MLP neurons of a small language model. Each row is named by its layer, matrix (up: input weights; down: output weights) and neuron, and shows model dimensions 0-127. Each number is 200 + 30 x the weight over its row's rms, rounded and kept within 0 to 999.
Before each neuron's rows, "fires after" lists the tokens most often just before its 100 highest values on Wikipedia text that the model never trained on. A number after a token or word is its count.

fires after: "p" 19, "P" 9, "ate" 8, "ri" 8, "ick" 6, "emb" 5
L4.up246,209,203,196,205,214,183,227,196,168,208,204,179,225,232,207,138,177,177,233,167,224,264,189,154,184,219,142,189,262,251,158,201,130,208,119,169,233,160,237,179,183,167,179,228,191,240,224,248,150,226,191,170,185,173,224,199,210,173,210,168,235,186,236,189,226,240,186,158,204,139,214,209,188,159,191,228,199,199,152,187,248,194,173,175,195,169,167,183,190,217,216,213,216,244,173,222,233,208,194,283,176,206,195,202,171,240,200,218,156,189,183,245,262,188,192,208,214,217,268,201,235,165,225,231,170,198,189,202
L4.down246,193,152,189,165,208,200,150,214,227,208,204,213,132,175,184,243,209,245,210,273,177,224,166,281,245,187,194,140,127,197,185,180,231,174,253,189,161,207,183,203,217,212,229,200,210,196,168,196,205,183,172,215,203,246,165,133,183,210,144,206,236,200,189,241,205,146,174,222,228,229,224,210,148,259,207,196,220,233,255,207,182,189,237,192,212,209,217,259,186,242,221,216,210,181,198,200,222,157,183,128,254,144,218,197,217,254,225,197,195,197,194,184,214,167,212,121,224,182,207,177,155,216,157,189,192,171,221,195

fires after: " Ar" 13, " Con" 11, " Pa" 10, "leg" 7, " Ma" 7, " P" 6
L10.up366,184,147,207,215,186,154,175,149,177,188,230,189,220,188,187,174,168,210,177,231,162,210,201,194,216,182,203,143,211,206,239,172,141,206,215,240,200,172,183,205,230,221,200,260,228,170,204,127,272,203,179,182,161,182,238,161,133,257,189,231,260,224,202,170,175,222,231,179,229,247,211,205,165,201,236,180,240,171,241,205,183,153,228,180,186,253,235,220,144,194,221,240,230,184,231,238,182,200,206,234,184,169,171,217,186,276,153,188,184,199,190,238,244,218,169,161,159,160,246,203,199,195,204,181,195,244,218,188
L10.down366,186,203,220,145,237,213,179,208,197,202,202,251,184,196,237,249,230,172,177,202,174,162,189,165,181,192,212,192,225,212,197,184,214,216,184,207,218,201,214,210,125,214,230,141,223,189,207,188,174,161,199,169,246,185,141,266,237,131,208,149,113,173,167,217,253,222,145,226,204,159,223,214,249,212,150,219,195,212,222,188,236,227,179,187,226,157,196,153,238,175,179,199,199,212,195,170,225,189,190,178,214,269,197,125,207,205,220,216,204,208,212,200,199,176,184,250,220,237,150,206,259,156,200,208,214,168,227,188

fires after: " F" 14, "amp" 13, " a" 8, "F" 7, " Mar" 5, "ron" 4
L4.up433,219,245,225,188,190,196,192,213,213,244,228,199,151,188,156,207,211,229,183,199,188,204,180,230,240,207,167,199,180,199,179,195,205,203,230,191,284,208,227,249,255,174,215,160,192,211,216,225,209,224,221,189,215,213,227,236,206,158,211,134,212,185,170,185,281,231,186,190,117,257,179,223,227,135,179,207,197,185,198,249,253,161,207,155,172,141,196,193,204,254,205,231,203,205,167,201,192,206,191,189,157,216,191,171,202,219,259,185,203,191,162,280,251,236,218,185,211,228,248,184,203,210,167,191,184,199,170,131
L4.down433,178,192,229,231,217,222,226,199,186,132,125,225,186,247,207,235,207,217,180,139,181,164,189,220,191,191,225,199,206,212,203,209,211,244,227,191,139,204,200,171,183,234,188,220,198,207,179,196,198,212,173,207,160,159,231,164,195,145,127,250,202,160,214,195,149,185,284,207,184,185,212,204,200,241,187,192,207,157,204,185,150,239,215,217,212,205,187,201,195,211,170,227,264,201,212,176,183,162,259,198,225,181,184,235,220,199,102,236,220,207,270,159,189,188,179,199,193,190,182,215,175,175,159,199,210,263,219,226

fires after: " " 26, "p" 11, " |" 8, " P" 7, "S" 6
L4.up584,171,157,217,163,207,190,188,173,210,224,208,237,249,211,255,205,219,209,263,208,207,235,217,179,200,240,190,145,216,179,261,129,212,244,201,193,189,199,180,223,256,206,203,223,162,189,241,175,278,199,141,190,179,222,207,221,166,173,200,153,215,222,184,210,223,173,231,225,268,174,206,166,191,217,180,172,199,192,203,226,232,186,184,180,154,225,290,176,182,213,210,195,254,194,169,190,194,236,214,157,224,173,127,180,225,235,194,156,164,203,145,242,221,175,225,125,185,140,217,199,179,234,207,255,199,199,185,226
L4.down584,241,219,152,213,217,178,208,251,250,186,198,150,227,124,191,211,198,200,144,209,189,164,167,238,188,204,222,225,204,203,203,218,213,185,215,205,146,236,255,207,220,153,204,215,172,207,229,235,209,191,223,193,230,213,214,218,245,219,228,261,157,196,219,202,175,228,218,192,154,184,209,200,221,215,164,244,204,208,163,186,163,208,257,199,168,174,198,242,222,161,161,182,194,233,216,156,209,215,236,180,188,187,235,74,180,191,171,277,271,205,273,166,175,184,167,254,226,226,240,209,154,170,208,185,238,192,223,201

fires after: " P" 19, "P" 14, "leg" 8, "ang" 7, "pe" 4
L4.up291,167,161,168,162,225,211,224,199,242,170,160,190,188,184,204,200,211,188,154,204,166,191,167,174,192,217,244,206,291,230,190,182,213,213,201,172,191,175,176,178,172,160,212,207,180,261,213,177,185,189,176,185,185,260,224,171,188,184,213,190,205,165,169,183,192,186,239,193,257,235,255,218,221,153,252,219,169,188,217,178,199,248,201,208,271,204,226,203,186,183,184,242,194,211,192,212,185,169,176,197,176,221,214,198,206,268,199,227,211,174,121,209,250,160,191,168,195,211,281,206,237,195,201,178,198,193,233,232
L4.down291,187,232,216,201,186,213,180,163,243,177,186,240,211,222,216,175,183,204,220,188,252,216,239,199,178,210,184,223,162,220,167,209,199,167,202,245,172,214,183,212,245,204,191,197,193,122,236,205,211,193,182,198,250,231,170,243,170,167,198,196,204,260,245,178,196,220,159,201,151,174,150,191,218,180,209,179,198,215,213,221,215,163,179,161,138,199,195,232,205,186,247,158,237,247,202,227,200,229,228,224,250,173,234,233,205,153,194,129,217,196,206,179,183,190,208,234,218,245,142,193,176,183,218,287,238,240,184,177

fires after: "ro" 25, " g" 11, " R" 11, "g" 7, " N" 6, "N" 5
L5.up56,236,194,220,184,179,153,188,214,181,150,266,211,157,237,191,198,184,257,189,174,181,226,154,243,199,184,204,199,271,139,188,179,213,169,170,191,211,140,193,239,147,178,240,208,192,204,277,161,194,244,206,195,228,212,157,192,175,225,200,187,202,206,253,190,235,122,205,210,225,173,221,205,167,203,172,195,204,220,221,195,186,88,213,177,189,196,197,208,182,221,159,155,242,235,217,239,212,210,210,208,233,186,190,228,176,252,237,205,172,226,197,197,208,173,212,188,201,231,173,187,183,187,201,181,195,164,221,153
L5.down56,177,189,184,226,207,190,194,203,190,225,166,250,206,203,191,229,185,160,204,195,220,194,223,201,164,181,209,202,179,272,227,244,213,185,216,178,158,219,192,153,245,216,223,148,233,190,143,191,199,173,259,193,191,184,256,207,263,222,199,202,197,175,153,149,258,264,188,184,190,220,225,259,206,162,177,177,199,229,222,221,137,248,200,181,203,212,238,214,251,228,150,247,137,167,179,171,176,175,221,204,169,194,201,178,177,188,204,232,224,192,208,215,187,178,205,223,227,178,203,185,178,201,222,252,238,237,258,180

fires after: "H" 21, "p" 12, "mp" 11, "P" 9, "ut" 7, "leg" 7
L4.up181,217,138,183,167,179,196,210,227,204,189,226,207,204,203,155,153,175,154,176,150,231,254,171,194,218,247,185,221,240,243,168,116,156,223,210,156,206,190,211,211,208,237,240,231,223,191,202,240,202,191,206,190,206,212,218,157,182,167,186,155,148,149,191,154,202,262,222,192,187,213,248,197,193,212,241,215,177,234,226,218,209,187,207,240,213,202,263,179,213,144,240,196,196,209,226,229,191,184,213,189,209,299,214,205,160,232,180,231,226,210,188,183,266,196,210,203,242,212,236,121,196,163,207,223,207,211,189,167
L4.down181,143,231,205,225,162,256,138,187,219,143,179,152,215,220,181,194,159,136,186,267,207,194,212,218,223,202,208,195,206,193,172,211,213,217,240,200,152,193,189,209,181,243,204,206,179,175,197,144,233,222,230,181,233,199,179,133,210,265,217,180,208,185,223,210,193,132,169,177,188,192,220,235,193,137,222,205,229,202,177,223,190,157,163,216,212,202,246,272,189,187,235,156,220,188,225,223,193,213,160,232,206,150,230,180,226,232,171,143,184,180,181,218,179,275,195,165,156,196,208,187,254,234,217,229,203,184,191,217

fires after: " sp" 12, " finish" 12, "L" 9, "lo" 9, " Sp" 9, " b" 6
L4.up168,238,209,190,181,208,199,166,232,166,173,240,164,157,219,241,188,206,209,233,188,183,238,183,167,228,213,192,240,186,187,159,164,189,216,204,186,215,169,163,233,254,219,206,230,158,190,226,202,234,210,161,154,188,197,235,171,173,178,183,169,212,166,208,173,194,187,201,218,209,238,214,238,234,195,176,232,189,197,217,156,232,189,180,199,199,155,200,236,247,196,211,241,152,199,224,217,211,211,215,236,196,212,157,186,180,228,191,217,201,192,126,167,232,174,155,202,144,171,204,216,194,218,189,146,232,193,209,195
L4.down168,221,149,228,183,217,196,216,149,221,233,167,209,225,190,198,160,170,194,161,159,204,206,191,264,162,180,173,193,181,271,182,234,153,213,206,227,184,257,242,193,178,179,192,172,190,245,197,216,187,190,204,213,206,192,195,197,209,194,138,225,180,216,172,195,219,132,181,170,203,203,159,179,161,220,227,161,181,168,159,213,194,208,180,201,220,245,191,190,101,199,219,167,209,228,203,215,212,182,217,158,179,169,231,217,190,211,245,203,183,219,232,232,214,236,199,238,244,228,238,158,212,219,216,174,195,149,213,201

fires after: " " 27, " F" 14, " at" 12, " con" 7, " under" 6, " Con" 5
L17.up638,245,154,170,273,217,211,198,180,203,181,260,138,199,213,156,174,141,204,193,206,199,219,211,135,190,207,144,169,191,266,221,179,213,198,217,182,191,173,199,205,193,209,247,154,229,200,176,163,194,223,186,187,201,195,192,208,228,224,191,205,195,183,221,121,238,145,247,152,182,264,255,204,174,175,224,209,193,169,230,204,253,202,168,202,238,195,250,199,149,223,195,207,200,235,241,198,145,254,218,221,172,229,209,220,185,220,191,193,212,192,191,188,240,201,229,201,241,201,168,127,213,223,226,144,142,228,213,166
L17.down638,228,227,197,179,169,191,186,159,216,180,191,280,166,188,191,175,178,178,135,228,247,210,255,180,199,191,197,184,172,211,221,194,193,217,198,225,186,191,211,182,193,192,177,199,173,214,132,256,232,215,166,207,234,179,223,154,273,201,211,194,133,183,206,185,192,239,204,195,202,192,225,220,146,203,174,195,272,205,192,132,167,279,223,210,144,181,165,222,216,172,187,197,173,228,177,111,185,170,174,229,179,201,196,182,190,225,218,252,181,299,219,209,185,186,161,209,184,186,178,165,213,235,221,218,242,157,167,186

fires after: " p" 20, "P" 12, "p" 11, " T" 9, " imp" 6, "ist" 6
L4.up483,248,180,175,143,199,218,231,215,193,200,230,181,149,185,174,183,160,161,252,221,187,189,169,216,186,210,191,218,234,171,197,181,135,221,194,197,185,131,207,210,230,201,248,143,186,194,185,257,204,170,216,144,182,201,234,181,213,148,177,198,201,140,200,179,189,223,183,240,221,159,187,223,167,188,188,192,210,214,208,199,187,169,159,248,189,186,189,174,172,173,203,182,213,203,185,173,199,235,219,239,221,207,192,231,196,292,261,220,182,144,164,211,203,206,165,180,202,201,219,130,219,226,206,141,162,241,150,204
L4.down483,184,175,230,223,219,235,149,161,194,251,185,207,212,201,170,239,241,229,225,205,202,201,212,189,270,251,154,155,200,187,194,179,198,146,195,185,190,241,151,237,181,202,159,227,214,205,197,208,202,210,167,177,265,202,175,179,213,214,265,244,246,160,223,260,264,162,168,182,188,222,212,198,194,202,225,185,258,183,196,203,237,172,192,249,179,127,236,246,156,201,171,212,210,227,213,183,218,222,166,157,191,195,211,228,224,180,142,153,134,247,184,202,185,221,206,262,206,193,229,217,152,186,176,201,214,231,211,93

fires after: " " 27, "al" 10, " P" 8, "-" 6, " Al" 6
L20.up514,221,164,167,220,241,223,208,159,256,192,251,204,236,217,236,154,185,160,229,193,170,238,206,177,233,179,230,125,233,180,238,206,144,200,174,199,215,192,146,202,197,223,224,203,170,155,195,219,249,168,174,183,171,180,211,188,185,246,177,203,188,198,217,174,243,193,220,225,259,211,191,213,168,181,204,173,220,224,177,233,239,204,167,245,190,155,122,217,153,237,149,169,222,279,189,231,174,222,184,219,214,180,160,219,248,162,166,172,188,210,221,196,193,148,205,218,162,206,167,212,180,220,210,210,184,224,218,176
L20.down514,201,191,213,175,251,229,195,175,224,173,205,224,207,218,146,238,254,200,191,183,242,215,209,189,187,173,186,239,240,234,214,222,160,145,213,200,158,155,183,168,251,206,195,206,231,175,172,238,190,207,201,151,219,205,206,202,189,151,243,174,168,147,213,209,229,197,212,223,213,216,234,153,204,161,182,211,210,202,145,183,184,159,150,161,214,205,152,200,243,232,163,209,207,229,239,150,163,232,217,222,209,123,210,156,159,229,155,199,218,212,236,169,186,185,164,183,277,188,196,182,228,221,223,188,193,185,190,182

fires after: "\n" 74, "." 5
L23.up387,227,196,152,199,220,208,223,203,206,205,178,196,130,176,151,204,188,207,208,225,209,203,153,183,269,216,202,202,225,199,199,186,176,195,202,153,208,181,206,203,258,217,235,175,126,193,211,248,190,217,193,239,202,232,203,105,215,211,183,178,221,133,192,187,234,172,251,181,230,217,178,230,222,201,198,177,179,191,188,163,256,178,179,229,232,164,226,177,165,183,202,198,198,190,237,218,190,243,201,164,180,202,147,179,251,172,194,186,210,191,190,245,195,179,159,254,204,191,195,192,230,188,198,222,215,227,191,160
L23.down387,213,191,174,221,195,193,169,193,221,218,184,166,235,208,171,230,206,283,187,246,173,222,180,223,256,197,215,219,188,243,208,205,167,201,174,162,172,208,191,254,213,192,202,231,161,222,191,161,235,152,225,186,198,174,216,208,271,210,234,184,94,184,210,174,224,197,217,200,154,154,211,213,182,216,201,199,216,194,240,180,225,185,208,257,281,176,225,193,212,233,243,241,173,184,218,141,236,162,182,230,212,174,182,43,223,216,243,208,161,189,211,192,179,241,208,200,192,229,156,179,193,183,223,182,208,217,182,170

fires after: "le" 15, "as" 13, "we" 9, " it" 8, "e" 7
L8.up402,192,180,208,188,220,169,191,218,260,165,250,220,186,215,182,181,202,169,144,193,224,192,200,220,210,195,161,234,168,234,220,145,151,201,194,189,216,197,217,209,205,157,237,169,200,277,191,225,210,201,229,166,138,207,195,186,212,202,173,222,224,172,156,217,170,130,221,189,164,171,209,208,226,219,178,211,190,227,274,186,254,202,180,175,184,192,135,197,197,222,263,192,146,236,245,226,148,174,152,172,235,249,179,212,180,159,260,192,197,185,232,178,186,197,180,167,193,187,250,162,228,193,161,193,162,247,188,121
L8.down402,174,215,160,146,200,216,187,201,163,267,231,225,222,223,181,152,152,170,250,206,193,223,203,178,198,225,216,199,223,224,199,183,218,184,202,209,164,177,218,222,196,166,154,206,203,223,263,170,207,225,208,241,193,182,174,192,232,205,221,184,182,208,201,250,200,224,218,202,208,227,177,250,207,214,172,229,200,196,188,228,231,191,197,302,218,195,177,196,161,180,179,164,161,150,200,169,236,228,216,158,181,209,205,174,199,250,154,249,221,201,171,146,254,188,194,190,244,213,193,158,212,147,190,203,195,181,206,196

fires after: "le" 32, " E" 12, " Le" 9, "e" 8, "s" 4
L10.up332,201,199,173,250,183,232,264,168,216,163,160,188,155,181,221,198,197,146,203,181,156,229,198,168,189,192,198,262,179,207,222,192,199,211,207,176,193,205,144,193,197,170,194,200,153,122,208,221,263,148,227,194,182,217,231,198,180,171,217,129,236,183,189,225,195,150,230,210,224,177,232,207,221,171,229,210,195,212,186,216,229,256,171,197,188,232,196,219,227,197,228,240,200,181,256,191,154,192,193,171,168,210,223,186,201,193,242,208,212,189,249,212,143,179,221,214,264,206,248,138,209,198,185,185,215,221,182,192
L10.down332,187,205,223,176,229,203,204,202,185,273,238,262,235,221,186,142,146,177,266,199,222,162,198,243,132,158,195,159,238,200,171,198,215,203,195,244,170,176,225,159,203,189,176,204,151,274,220,226,110,193,190,240,179,171,163,190,253,232,241,226,179,187,186,216,182,200,220,185,215,203,203,217,249,256,160,167,193,211,223,176,191,198,230,254,166,204,218,196,203,256,163,231,218,233,173,231,244,217,147,203,212,213,171,253,193,223,185,220,148,190,185,210,198,181,179,216,203,211,149,230,168,202,184,238,178,155,156,195

fires after: " cl" 15, " sign" 10, "M" 7, " film" 7, " is" 6, " Me" 6
L3.up537,225,162,198,205,204,201,186,157,227,164,199,162,158,213,227,152,169,300,187,222,153,264,190,204,163,113,192,195,235,217,160,209,174,194,237,171,222,193,195,201,192,232,177,233,235,194,180,204,229,239,202,239,171,222,239,199,180,205,184,228,205,180,227,180,202,209,226,264,162,210,195,190,222,208,275,204,153,186,202,198,193,203,204,232,244,220,167,234,212,217,205,219,171,201,225,243,212,242,229,196,179,188,163,196,204,239,186,157,222,178,198,259,200,144,217,198,198,152,169,132,213,236,200,228,151,238,169,210
L3.down537,137,198,211,133,174,178,192,244,153,230,207,251,264,145,137,213,210,164,223,146,254,189,201,221,238,271,185,200,225,162,271,179,238,190,214,203,271,252,203,220,230,188,180,164,140,206,180,223,200,153,186,186,164,245,219,201,150,191,206,182,199,199,153,205,245,179,186,195,217,153,217,201,175,243,147,174,236,236,182,200,191,245,218,189,181,141,178,146,217,178,245,196,178,207,182,181,215,200,199,213,213,215,210,212,191,194,209,243,167,187,203,143,200,185,135,208,210,230,225,191,237,200,176,172,208,209,225,198

fires after: " F" 38, "s" 10, " f" 8, "st" 4, " |" 4
L20.up472,206,205,166,168,180,197,199,233,193,225,185,232,175,241,166,155,195,164,199,187,199,189,178,162,182,227,231,212,188,248,236,189,235,227,208,218,215,237,218,240,221,181,205,192,209,194,252,250,151,247,224,136,152,230,169,172,197,219,207,230,193,171,191,166,249,198,197,258,236,224,231,128,184,203,161,184,187,160,171,206,250,169,201,207,213,206,215,174,213,215,250,231,202,203,159,223,201,224,228,230,168,151,238,222,164,158,213,216,215,155,221,177,185,244,262,181,180,217,200,167,253,200,217,209,219,200,213,198
L20.down472,210,203,217,243,186,247,227,201,170,169,187,182,183,145,212,174,212,229,228,165,170,237,181,256,235,205,178,235,171,203,195,164,173,200,161,206,192,152,229,189,189,191,199,174,158,201,147,242,230,192,157,200,253,220,232,203,161,186,168,233,143,219,166,182,154,221,218,152,225,234,207,228,211,272,281,192,179,169,211,229,203,190,196,205,175,173,236,221,173,185,120,243,176,226,157,198,237,153,199,132,206,252,155,152,182,196,191,178,177,207,227,243,193,174,250,170,203,183,208,225,163,171,202,206,208,194,208,187

fires after: " " 44, "s" 16, " S" 6, "," 5, "g" 5
L10.up709,183,166,170,193,222,199,173,182,229,177,255,205,195,190,225,199,191,212,180,221,159,234,191,167,245,176,187,203,215,217,232,194,203,204,165,212,197,196,178,265,158,211,236,177,154,165,207,211,228,179,202,153,208,176,196,165,185,196,144,178,222,205,163,190,247,181,211,188,194,247,223,180,215,247,201,215,202,120,225,184,201,181,169,180,213,186,225,163,231,187,163,194,215,204,227,164,177,230,224,196,160,181,148,157,200,181,199,200,210,178,250,222,179,193,190,140,188,225,177,237,294,186,160,175,223,235,275,222
L10.down709,225,236,251,202,184,210,202,183,183,201,153,201,229,190,199,254,256,145,191,189,201,202,153,219,179,221,216,227,218,190,213,225,194,216,212,170,206,199,185,145,221,206,123,239,248,206,178,165,216,213,186,212,262,202,248,207,261,200,243,204,215,172,199,192,207,175,231,148,192,140,189,187,201,166,165,188,199,251,175,158,189,200,240,240,237,217,186,281,182,206,225,192,194,173,209,93,227,176,173,214,230,178,227,117,209,230,221,190,231,249,154,185,235,251,182,221,250,209,189,168,136,198,215,205,212,189,188,188

fires after: " Ch" 16, "u" 13, "n" 13, "ju" 8, "s" 7, " st" 5
L10.up568,216,207,142,184,213,164,226,185,170,187,191,205,157,197,254,212,209,180,238,227,166,233,240,207,196,222,157,103,212,216,143,204,237,158,195,204,206,208,191,173,244,182,191,193,158,289,229,229,201,240,228,189,245,205,235,184,205,256,170,136,234,201,211,200,239,218,178,223,189,186,232,169,177,190,198,218,219,170,207,142,249,212,170,208,171,196,202,204,231,208,227,194,145,212,199,227,207,180,148,210,157,207,180,202,176,196,273,182,207,200,236,177,171,168,232,151,196,206,256,187,206,183,205,192,170,214,181,200
L10.down568,201,181,184,252,189,240,189,195,165,190,220,139,204,206,210,191,247,203,190,138,156,160,173,163,213,188,264,235,171,162,212,188,198,168,204,224,233,184,279,150,198,234,198,179,169,147,187,189,237,173,200,201,242,180,200,212,195,246,182,214,121,215,213,239,231,249,180,148,242,199,155,168,196,191,229,217,197,213,186,173,178,172,190,147,188,203,204,208,197,220,185,195,241,150,188,202,195,212,193,201,144,208,176,219,200,169,197,184,199,260,208,160,168,212,200,185,142,217,213,238,195,247,210,242,219,215,211,184

fires after: "ve" 21, " in" 12, " In" 11, " New" 9, "ate" 9, "st" 6
L8.up495,195,199,182,202,215,209,210,158,222,107,250,179,220,161,229,187,193,205,235,208,136,184,180,199,210,230,144,189,196,229,188,244,215,267,164,168,207,145,175,206,219,203,235,147,216,192,192,132,232,213,197,250,177,213,198,243,227,226,218,244,173,232,232,225,159,202,199,209,207,187,252,195,170,226,261,194,154,181,197,295,184,178,225,190,211,196,147,176,189,199,171,214,223,226,168,218,231,265,180,177,201,198,248,215,244,242,222,204,160,220,159,164,249,204,222,209,169,233,214,220,249,211,136,165,202,190,184,223
L8.down495,168,218,235,172,163,211,180,232,196,243,178,164,188,281,199,227,222,216,197,183,205,219,204,179,218,206,234,190,185,202,199,169,211,164,218,211,212,219,245,190,163,160,165,254,185,222,232,271,175,134,212,206,220,194,196,112,250,219,143,169,184,154,205,197,206,184,204,198,194,200,217,211,256,193,178,157,253,199,168,128,209,228,159,214,188,166,247,224,206,179,212,181,227,152,258,153,238,163,192,236,212,225,163,142,194,184,221,142,229,161,240,214,139,183,214,218,221,182,178,167,220,200,228,204,200,169,204,157

fires after: "amp" 14, " comp" 13, " F" 12, " Ch" 10, " mi" 6, " " 6
L4.up432,212,193,184,194,265,170,217,258,226,161,174,168,161,233,203,144,180,155,194,187,181,184,175,220,199,180,208,159,220,207,239,173,222,182,205,248,228,211,175,177,235,201,242,186,186,204,291,207,190,225,200,192,149,229,219,179,153,223,199,202,169,182,200,184,185,235,212,162,174,202,184,196,172,177,135,208,183,210,233,170,257,171,233,195,133,194,198,188,127,186,169,196,243,189,140,235,124,214,199,166,155,169,175,204,175,234,215,197,181,162,226,225,224,162,156,197,205,246,252,176,162,237,221,180,178,147,238,198
L4.down432,243,191,212,210,186,199,192,147,183,265,172,252,222,182,141,250,267,167,154,209,192,186,263,209,134,270,190,236,162,202,180,196,233,207,178,157,141,171,212,240,185,231,149,178,211,226,211,173,175,190,209,142,168,145,255,218,212,152,145,230,177,186,203,193,215,202,224,200,241,140,205,190,179,223,196,184,219,196,191,239,119,193,147,200,212,179,231,204,221,263,199,244,175,182,192,149,241,129,219,244,251,225,206,161,192,188,208,249,209,211,200,206,201,188,175,182,209,172,185,216,247,172,194,148,214,180,185,189

fires after: " in" 21, " con" 14, " dis" 12, "st" 5
L17.up545,201,173,161,151,231,205,204,183,200,170,200,159,212,236,169,157,246,177,217,221,172,250,256,151,188,165,177,209,214,185,175,231,201,246,184,227,175,193,153,196,164,200,190,199,179,183,199,189,211,205,200,211,162,234,141,225,158,191,189,172,227,204,204,165,209,204,195,211,173,265,205,184,172,193,284,204,143,170,274,220,252,151,195,247,194,202,224,204,188,199,191,142,193,175,176,226,174,235,174,171,206,187,225,219,199,196,200,202,189,186,147,214,194,160,217,263,193,178,222,214,223,206,171,185,150,184,180,178
L17.down545,240,214,244,149,165,186,204,219,219,165,204,192,252,229,160,221,126,218,192,213,210,232,223,228,205,218,279,204,198,199,201,184,231,159,189,179,208,180,218,233,249,223,261,233,136,171,246,241,199,157,254,166,244,157,173,167,256,174,219,228,198,170,156,218,262,182,187,206,207,226,205,159,244,223,183,219,202,155,189,167,150,210,208,138,219,189,192,176,247,175,179,217,186,217,181,156,212,211,211,206,170,238,235,196,207,180,166,183,147,214,229,213,230,233,193,183,215,206,189,224,170,252,180,227,171,224,216,225

fires after: "S" 37, " U" 10, "ty" 6, "s" 5, "y" 4, "n" 4
L4.up722,247,221,175,219,225,192,177,174,252,232,186,217,196,174,154,241,189,219,213,204,189,226,189,211,218,243,257,197,192,228,168,213,205,182,168,187,226,169,159,185,239,142,194,224,189,207,223,195,207,267,161,188,206,186,244,181,194,197,254,171,215,188,204,187,170,218,180,203,211,162,205,166,219,240,186,221,189,255,208,220,221,173,162,254,212,220,299,223,184,204,192,260,190,170,252,229,185,237,232,172,166,248,262,191,211,193,221,149,197,182,235,224,224,190,217,150,192,161,245,208,168,205,220,196,185,205,214,229
L4.down722,169,154,177,132,138,234,239,225,177,184,255,212,162,225,188,165,191,232,196,212,157,170,237,175,211,183,212,173,222,202,212,212,201,156,181,232,190,213,226,238,153,220,209,163,214,182,153,173,204,143,227,224,165,246,172,203,206,260,164,201,198,232,194,242,217,147,214,177,191,230,187,162,201,199,194,184,202,185,200,194,199,230,218,158,176,191,185,207,216,220,166,185,220,152,206,170,254,198,224,197,155,197,138,238,210,204,180,224,188,190,204,251,154,207,164,219,218,235,167,172,232,231,205,196,233,290,180,229

fires after: "\n" 39, "," 13, "." 5, "s" 4
L16.up252,225,199,168,208,201,208,201,178,237,190,207,186,188,213,194,225,220,197,197,187,128,244,210,190,248,182,232,254,130,242,221,175,205,198,165,234,211,187,201,240,238,215,211,185,183,181,193,205,300,181,261,216,210,201,224,164,198,175,130,149,201,197,187,234,249,175,208,156,240,184,227,154,199,214,218,178,207,206,185,184,182,180,232,214,233,156,192,200,196,198,182,180,170,148,193,196,203,244,183,199,212,187,152,203,233,191,186,154,242,196,237,218,170,189,229,189,183,275,195,150,184,168,197,142,216,254,267,155
L16.down252,192,199,173,175,184,210,222,171,232,208,264,180,142,160,188,251,262,203,218,201,192,234,185,202,191,207,167,206,164,209,194,190,138,215,202,194,198,188,242,225,180,170,238,189,186,152,202,211,196,189,197,186,237,205,185,221,208,198,193,158,201,223,183,203,192,211,204,208,239,190,189,214,168,191,187,188,224,212,237,195,229,221,141,186,274,187,189,239,227,189,216,213,212,195,194,77,227,179,199,206,231,211,182,1,219,215,192,202,185,184,189,206,215,219,214,175,219,202,191,220,234,198,207,233,199,221,211,229

fires after: "," 22, " 19" 21, " ex" 5, " May" 4, " 18" 4
L23.up462,191,167,167,154,193,151,205,253,237,160,184,164,208,215,176,202,195,174,213,176,205,213,234,169,203,184,178,184,216,202,194,192,202,154,194,173,248,194,140,206,194,175,191,173,205,235,154,228,194,202,147,230,195,180,257,211,155,251,185,210,203,185,227,190,156,201,206,156,186,197,167,173,220,165,172,194,177,156,190,165,225,188,223,164,197,175,199,227,223,214,246,212,129,249,208,200,170,188,218,218,138,183,205,249,168,258,207,204,185,214,264,177,172,145,180,159,232,153,208,167,181,192,224,211,169,221,243,156
L23.down462,222,241,178,243,165,162,221,232,165,221,192,272,197,199,228,222,185,235,252,208,169,205,245,200,181,157,256,171,180,201,188,218,243,226,221,165,191,281,265,245,225,221,187,219,224,181,200,178,185,187,204,210,171,216,179,184,154,204,171,194,205,201,186,194,136,166,215,185,144,202,249,279,239,211,190,185,183,197,196,176,214,210,187,206,183,213,191,192,220,171,142,224,180,251,221,232,259,235,200,237,194,192,170,231,208,147,215,219,246,205,170,191,179,211,226,184,229,231,204,146,201,180,185,193,255,218,184,238

fires after: " con" 12, " comp" 12, " F" 10, " Ma" 9, " Bu" 6, " P" 5
L5.up126,175,184,191,146,221,181,193,181,181,168,268,213,212,246,161,174,133,217,185,203,211,239,175,199,166,184,225,155,244,174,257,216,245,198,133,199,193,204,163,266,251,175,240,210,264,213,226,175,236,223,182,202,180,237,227,219,190,191,185,222,222,197,231,141,165,229,213,152,172,211,206,156,245,163,198,186,229,186,185,229,229,162,203,194,258,207,237,216,117,210,193,198,243,215,182,206,166,184,255,211,210,174,178,201,254,235,207,228,195,179,203,184,227,207,230,162,227,178,197,152,176,244,206,151,140,220,242,211
L5.down126,201,258,174,204,182,209,215,218,199,232,244,184,226,205,186,216,216,191,210,238,180,193,222,212,212,198,180,262,163,191,163,186,195,258,207,241,166,172,174,169,152,214,199,209,206,192,198,239,172,187,218,210,206,202,238,213,192,206,178,236,158,164,183,190,254,209,176,195,203,117,218,222,175,178,213,148,225,197,173,163,224,200,151,211,156,145,199,209,269,162,197,215,214,208,211,206,230,266,193,207,144,169,187,105,143,167,201,209,178,239,184,180,197,177,219,222,218,223,155,171,205,195,188,229,235,199,210,221